config.toml
head_dim = 32
hidden_act = "gelu"
norm_place = "pre"
norm_eps = 1e-05
positions = "alibi"
qk_norm = false
parallel_block = false
init_std_up = 0.0206
optimizer = "muon_variant"
beta1 = 0.95
lr_head = 0.00813
warmup_steps = 200
schedule = "wsd"
max_steps = 3698
MLP neurons of a small language model. Each row is named by its layer, matrix (down: output weights) and neuron, and shows model dimensions 80-143. Each number is 128 + 24 x the weight over its row's rms, rounded and kept within 0 to 255.
Before each neuron's rows is what it responds to, as a language model described it from the Wikipedia text at the highest values.

Mostly the digit token 6 in sports tables, semicolon stat lists and years, alone or after another digit (56, 66, 1986); weakly other word-final pieces like ah, ast.
L2.down330 [142 152 132 124 128 159 107 116 118 139 150 101 127 137 122 129 114 148 109 106 160 141 125 103 114 139 139 130 160 161 174 164 157 145 107 103 180 142  86  76 142 182 105 118 111 165 157 113 154  93  81 116 116 111 119 129  99  88 145 153  85 142 151 120]

Final subword piece that completes a common word split into tokens, often place or structure nouns: fle-et, co-ast, Tem-ple, cent-er, south-west.
L3.down43 [157 143 138 143 140  85 135 179 144 116 105 138 117 128 138 112  95 138 145 141 111 141 142 134 131 134  84 129 119 125 119 136 125  97 149 163 172 113 117 156 140 112 161 155 113 128 118 124 155 139 139 111 133  96 152 134 118  85 149 151 113 110 163 140]

Paragraph-ending periods with line breaks and the closing == of Wikipedia section headings like Personal life or Career, before a new section.
L2.down413 [131 103 146 112 126 127 111 142 120 107 133 115 161 139 114 126 100  86 115  97 148 139 173 111 125 117  93 133 147  99 160 126 177 156 115 179  87  99 110 130 127 122 133 141 133 153 110 127 132 130 108 130 143 130 121 102 112 147 129 149 143 166 114 148]

Closing parentheses after abbreviations or short asides, plus colons ending infobox field labels, e.g. (OMG), (incumbent), Position:, Country:, often before a table pipe.
L3.down646 [111 121 109 147 144  85 148 137 156  88 169  67 107 120 129 147 119 124 128 157 112 180 115 164  95 102 133 126 121 151 120  53 175 107 112 124 146 153 151 132 108 140 160 122  96 110 118  98 145 158  79  90 148 136 112 120 122 105  78 153 114 157 134 141]

Determiners starting a new noun phrase, often sentence- or parenthesis-initial (This, The, his, Some, "(a"), plus fragments like Pol, ic.
L2.down763 [155 116 101 121 146 142 102 166 177 107 116 148 133 123 112 137  96 164 127 133 106 133 123 157 121 139  86  88 126 103 144  74 111 105 160 103 107 151 120 152 113 135 141 137  95 124 156 100 168 143 145 105 100 102 121 120 121 130 163 145 131 111  74 119]

Word-opening fragments, mostly t, T or st, that begin a word split into pieces (Sound-t-rack, st-adium, T-ownship, CD-T), plus the pronoun "it" at a clause start.
L8.down489 [114 109 114  98 103 137  67  89 162 106 125 117 145 115 130 113 139 145 171 116 124 151 115 112 155  98 143 134 131 155 107 129 113 118 135 115 155 136 117 140  86 135 132 122 151 143 103 151 137 139 109 153  97 231 145 191 122  95 138 141 189 123  70  86]

Short word-internal pieces like aw, ow, av, v, h inside split words, mostly foreign or transliterated names (S-aw-ano, P-ow-ell, Lefeb-v-re, Subra-h-manyam), also broken accent bytes and footnote digits.
L3.down434 [147 123 135 118 131 159 129 134 111 129 113 126 123 175 135 104 100 156 116 110 154 124 122 183 145 125 162 167 118  97 129 115  91 122 135 103 136 111 136  93 118 148  72 156  96 127  96 163 160 172  99 169 136 151 115 103 132 130 122  89 116 151 105 108]

The -ly or -ally piece ending adverbs before a participle or adjective (newly formed, internally selected, officially), plus subject-following was, is, had, also, it.
L3.down140 [116 165 142  93 152 111 138  96 132  73 105 164 129 112 131 175 104 126  98 141 154  97 123 147 106 149 139 137 165 103 150 132 119 145 123 135 142 128 101  76 119 105 130 114 121 117 135  88  94 101 148 130 128 161 167 132 112 157 113 102 148 164 134 112]

Inner pieces of split words, especially "on" in Comm-on(wealth) and "oth" in B-oth, plus other middles like resp-on-se and acc-ord-ing; also whole quantifier or comparison words such as all, both, same, different.
L3.down480 [112 138 119 136 143 132 125 128 167 116 109  80 153 115 117 151 139 119 138 119 107 122 124 122  76 105  85 103 126 104 159 122 160  95 104 128 142 142 143 140 109 112 124 110 169  65 118  94 121 115 154 150 145  97 110 117 145 125  92 107 170 116 149 105]

Single consonant letters or clusters starting a word split into pieces, mostly c (c. for circa, cisterns, cause, customers) and name-starts (W., Walker, Stuart, Schmidt).
L8.down415 [132 132 127 101  85 106 138 132 135 122 159 131  95 120  95 149 115  93 140 177 126 153  82 138 120 145 116 162 127 116 156 125  72 115 148 172 123 116  95 128 110 143 175 141 132 122 130 138  70 167 118 115 170 100 143 155 127 165  99 153 120 142 141  93]

Fires on possessive his/her after a preposition (from his farm, by his father) and on the leading 1 of years (1998, 1973), plus early word pieces like op in Population.
L8.down288 [117 145 125 110 137 125 122  75 114 143 112 164 158 106 139 131 117 100 140 188 141 159 129 156 142 128 106 138 133 138 130 110 158 176 114 138 134 157 128 165 139 121 129 117 111 188 122 130 138 144 121 100 133 145 106 130 140 149 106 115 142 102 158  83]

Second word piece right after a lone initial consonant token, mostly vowel pieces like a, or, un, as in m-orally, F-aith, l-unar.
L3.down304 [117 103 124 156 148  87 161 155 132 117 122 174  88 182 156  95 117 156 134 127 177  49 107 134 130 118 154 183 137 114 156 121 119 109 150  84  79 178 137 128 153 128 115  87 139 135  64 140 109 160 105 148 124 153 124  72 120  96 122 135 134  82 123 153]

Inner word pieces that split a word (deg-re-es, co-au-th-ored, tre-k-king), last letters of country codes (HU-N, CA-N), and separators in tables and infoboxes.
L3.down112 [111 148 120 124 142 118 122 135 155 162  94 106 152 145 149  81 145  85 172 158 116 134  70 119 100 164 127 121 101 150 146 130 128 121  84  93 120 105 151 106 144 149  99 106 127 118 138 101 128 113 169 119 136 147 156 133 144  96 134 115 134 132 119 129]

The second piece of a proper name, often a vowel right after an initial capital fragment (V-a-utrin, Pal-ma, Ma-o, Va-czi), or a name's closing word (Davis Cup, State University), mostly in tables and lists.
L2.down144 [129 148  98 146 157 184 152 188 129 143 124 156 152 135 131 155 105 144 143 137 139  80 113 137 114 110  92 138 122  89 139 113 139 152 156 106 130 137 130 106 128 168 120 184 147 104 112 115 118 131 157 115 119  96  87 111 120 114 130 172 125  90 200 135]

Copulas, auxiliaries and adverb endings just before a predicate or participle, e.g. to be killed, was originally known, initially ordered, himself.
L2.down705 [ 74 102 108 117 154 132 169 142 103  96 129 133 114  75 139 144 165 137 106 175 143  77  87 121 112 124 107 142 130 137  95 142  85 118 146 101 150 112 116 120 134 115 169  81  67 104 131 146 111  82 132 116 112 128 158 111 132 103 105 121 108 121 131 125]

Final pieces that complete a word already split into tokens, such as Comm-ons, Comm-ittee, Pl-aces, part-n-ership and Corpor-ation, usually in formal or institutional names.
L2.down236 [155 132 108 131 143 124 100 123 136  91  94 167 134  75 118 156 126 140 163 128 163 123 142 147  97  93 177 155  89 114 147 131 155 160 106 100 143 132  92 129 123 118 118 134 141 154 124 118 121 145 165 156 136 155 131 139  83 142  97 115 125 102 125 100]

The last subword piece that finishes a common word split into fragments, such as Rep-ort, requ-est, Compet-ition, E-ast, fed-eral.
L2.down398 [131 151 123 144 134 114 106  94  97 148 154 138 109 111 126 105  77 128 124 121 128 171 157 101 106 123 143 141 161 123 115 150 148 170  95  85 127 120 118 144 153 132 166 128 100 130  66 132 152 112 154 138 139 124 135 160  96 101 106 139 121 140 155 131]

Mostly closing parentheses after a short abbreviation or single letter, such as (m.), (c), (p), (E), (x), often in tables; also word continuations after a one-letter start (c|ou, m|ix).
L2.down218 [126 148 135 154 186 103 112 138 137 126 134 139 134  77 132 146  95 138 112 146 126 145 104 129 157  90 133 139 129 123 128  78 120 125 129 150 144 131 133 147 151  95 185 146  92 170 151 148 125 126 117 130 118 131 149 152 114  89 135  78 121  86 142 155]

Word-internal pieces, chiefly an "h" starting a compound's second part (Pershore, Schauspielhaus, Westinghouse, Copenhagen), plus hyphens joining compounds (single-seaters, 10-episode).
L8.down801 [125 131 178 110 151 124 140 132 129 152 128 150 130 122 148  95 163 112  92  76 106 152 140 171 136 102 155 130 142  89 151 106 132 137 167  87 185 105 114 149 108 177 177 156 107  90 123 113 152 166 136 143 129 132 161 153 146 104 128 126 118 161 123 128]

Word-initial or mid-word subword pieces that need a continuation, such as cont(ract), A-st(ros), acc-ess(ible), and inner year digits like 20-0(9).
L3.down36 [117 113 104  82 101 123 138 133 127  93  93 130 125 125 130 111  92 147 112 163 149 121 100 100 113 140 148 118 117 137  75 125 104 147 104 134 103 123  86 128 110 136 129  77  88 109 117 132 155 108 119 107 141 141 169 131 137 107 108 129 122 115 126 117]

Final subword pieces that complete multi-token proper names of people, places, or organizations, such as F-ox, K-ent, Newspap-ers, Athen-s.
L8.down32 [ 81 124 101 108 106 127 125 101 127 136 112 160 124 125 124 135 140 178 127 109 113 132 165 100 128 152 123 117 125 159 122 163 108 137 121 161 108 114 118 141 163  79 106 105 140 128 175 110 116 131 146 102 131  98 148 128 150  56 134 132 140 186 106 116]

Middle pieces of words split into several tokens, mostly foreign names and places (Klu-iver-t, Gu-ill-én, Guat-em-ala), also common words (sw-im-suit, wa-ist).
L2.down511 [119 139 125  77 160 135 150 114 103 132 134 172 138 153 130 127  84 149 161  64 134  99 132 134 134 130 168 127 120 137 134 142 124 192 119 146 130  88  93 146  93 119 155 110  95 143 189 137 135 124 111  86 170 122 156 106 130 136 127 158  99 123 117 116]

Final pieces completing a word or code split across tokens, mainly country codes and ISBN in tables (RUS, CAN, ISBN), and also ex-ample, pl-an, post-code.
L2.down488 [168 117 129 147 120 115 165 169 109 121 138 155 147 122 126 127 127 107 101 162 114 138  86 114 136 128 102  88 160 106  67 137 109 137 119 162 111 146 115 127 119 109 119 106 107  91 135 136 113 137 144 120 129 141 117 155 131 133  90 137 139 104 136 121]

Word-piece fragments that continue or finish a word split across tokens, such as Defin-ition, conne-ction, corresp-ond, Fac-ult-y; also CJK character byte pieces.
L8.down323 [119  97 116 137 136 125 103 132 134  98 104 149 139 114  89 129 153 105 108 132 127 103 125 133 114 140 142 115 104 122 158  85  95 144 120 141  97 106 154 159 133 151 124 102  72 133 149 149 143 133 102  96 162 138 151 134 141 133 102 128  90 114  97  77]

Closing parentheses, semicolons and final word pieces that end an item in a wiki table cell or list, mostly just before a | separator, such as France (SNEP), (2018-19); or 2020–21.
L8.down693 [127 143 114 131 157 135 131 166 145 108 104 154 173  84  98 149 116 186 125 126 123 144 168 142 155  90 128 134 133  95 119 169 100 161 116 131 153 117 119 119 120 131 128  77 132 151 120 110  87 142 141 169 142  80 118 127 136 138 127  68 126 145 121  83]

Forms of "be" (was, were, been, became) right after a subject or "and" in biographical prose, e.g. "and was assigned"; also first fragments of split names (And-ré, J-elar).
L8.down389 [116 152 129 116 115 102  78 126 145 116 145 153 127 128 150 128 122 110  86  63 105 121 105 115 147 151  91 100 129 168 175 164 115 169 129 124 137 133  90 104 119 102  95 152  93 113 107 163 111 145 141 163 125 166 137 128 123 114 117 185  96 171 139 149]

Single digit tokens inside numbers in tables, chart listings and stats, often the first or middle digit, e.g. 2 of 2003, 9 of 90°, 0 of 1500.
L8.down248 [151 120 115  54 107 113 121 154 140  84 103 145 148 121 140 138 128 172 113 127 115 123 135 131 134  78 106 150 116  84 116  82 153 113 150 145 134 105 105 108  94 143 144 144 108 132 113 152 159 134 123 137 121 122 148 104 151 139 176 111 171 138 136 110]

Short final subword pieces, usually a vowel ending like a, ia, ena, ala, that complete foreign proper names or words, as in Biała, Wallachia, Ballymena.
L8.down177 [159 133 110 137  98 134 109 113 165 108 131 140 128 102 123  87 212 146 124 107 110 119  93 123 111 111 136 107 163 129 148  93 133 159 118 108  92 146 110 145  85 109 113 155  66 149  56 122 134 124 124 176 116 121 123 156 116 118 110 127 125 142 142 161]

Second pieces of words starting with B or ab (ab-and-oned, B-rent-ford, B-ach), plus relational function words such as by, between, both, and such as.
L2.down59 [153  88 131 177 122  95 149 136 122  75  89 121 126  78 115 133 121 106 178  98 109 126 136  71 157 113 107 110 131 140  95 129 123 153 134 134 120 114 136 132 130  92 131 100 143 148 123 125  99 155 143 137 126 205 118 167 118 130 138 117  93 110 158 132]

Word-start fragments ending in or containing c that need a continuation, especially rec in recognized or recorded, plus disc, acc, inc.
L3.down97 [145 155 142 109 106 125 104 162 113 130 121 127 123 174 122 142 153 135 143 149  63 127 102 149 113  90 122 135 128  71 102 135 119 134 105 129  74 148 113 165 154 126 118 149 144 134 129  97 113 147  98 140 142 104 105 132 136 123 116  86 148  92 146 163]

Opening or middle pieces of words split into several tokens, which need a continuation, such as est in estimate/estate/establishing, c in carrier/cut/code, and offic in officers.
L2.down333 [119 108 119 120 137 115  80  83 107 105 159  86 107  94 150 132 143  68 138 129 175 141  86 159 149 146 140 152 101 116  82  82  80 108 137 136 134 105 120 146 122  97 166  79 104 163 155 155 140 127 127 105 160 168 123 108 128 119 114  86 133 141 115 119]

Single letters or digits in the middle of a word or number split into short pieces, such as the third w in www, b in GmbH, and middle digits.
L3.down106 [100 132 126 131 131 170 121 103 114 129 131  94 100 112 142 150  92 133  71 117  98 115  81 163 123  89  98 110 134  98 149 143 156 127 101 154 111 152  75 116 120 109 154 166 117 168 115  95  87 110 174 152 157 159 106 134 115 161 102  89 160 116 107 144]

Noun-phrase openers such as a, A, one, this, per and an-other, typically after a preposition or sentence start ("on a three-year contract", "One day"), plus capital A beginning names (Ajax, Aleksander).
L3.down299 [ 73 126 102 135 111 138 156 102 140 103 121 163 114  86  84 158 113 163 140 138  68 114 121 113 148 113  85 134 112  97 120 131 145 129  90 130 129 148  88 183  93 107 153 120  99 149 188 117 134 122 151 129 114 130 123 141 117 132  67 127  78 145 154 130]

Separators, score digits, country codes and prepositions right before a person's or team's name in lists, tables and results, e.g. "3-0 Feyenoord", "GBR Dan Evans", "| Harris".
L8.down825 [118 161 108 110 130 110 137 134 123 101 128  88 150 130 130 148 134  83 145 127 140  97 102  99 146 117 129 120 130 110 104 120 136 168 154 126 108 195 104 132 119  95 100 152 147 117 114 156 124 123 147 139 155 109 110 120 137 103  96 134 130 126 176 122]

Short fragments opening a word that continues in later pieces, chiefly the t after a hyphen (part-time, all-time, tongue-tied), also ad(ults), cont(ract), te(xt).
L2.down50 [ 84 148 126 150 139 142  93 152 140 116  83 153 105 141 133 113 106 151 123 163 141 138  68 106 161 128 156 127 125  97 132  93 123 137 148 112 129  93 102 100 147 142 128 117 102 120 112 137 109 144 122 154 146 155 128 131 136 138 114 144 157 116 133 128]

Word-final pieces completing nouns for state, legal or military institutions, such as c-ourt, dep-artment, Ass-embly, Army, government.
L3.down643 [103 123 125 155  89 105 158 124 126 126 165 118 133 113 113 141 123 125 135 170  85 122 139 115 124 139 153 141  95 101 130 134 133 107 152 143 121 162  59 153 137 102  98 160 158 164 148 137 119 143 163  95 118  90 113 149  96 100 115 140 128 147 134 110]

Line breaks ending a list item, table row, heading or table caption, just before the next "- " or "| " line, as in infobox fields or vote tables.
L8.down224 [179 144 129 120 120 151 138 121  63 102 130 139 135 137 127 143 113 107 102 103 100 133 177 166  94 146 128 137 129 122 136 110 142 126 136 142 134  83 109 147 111 140 140 132 144  97 121 119 157 110 133 118  89 124 187 150 113 149 128 144 141 125 119 107]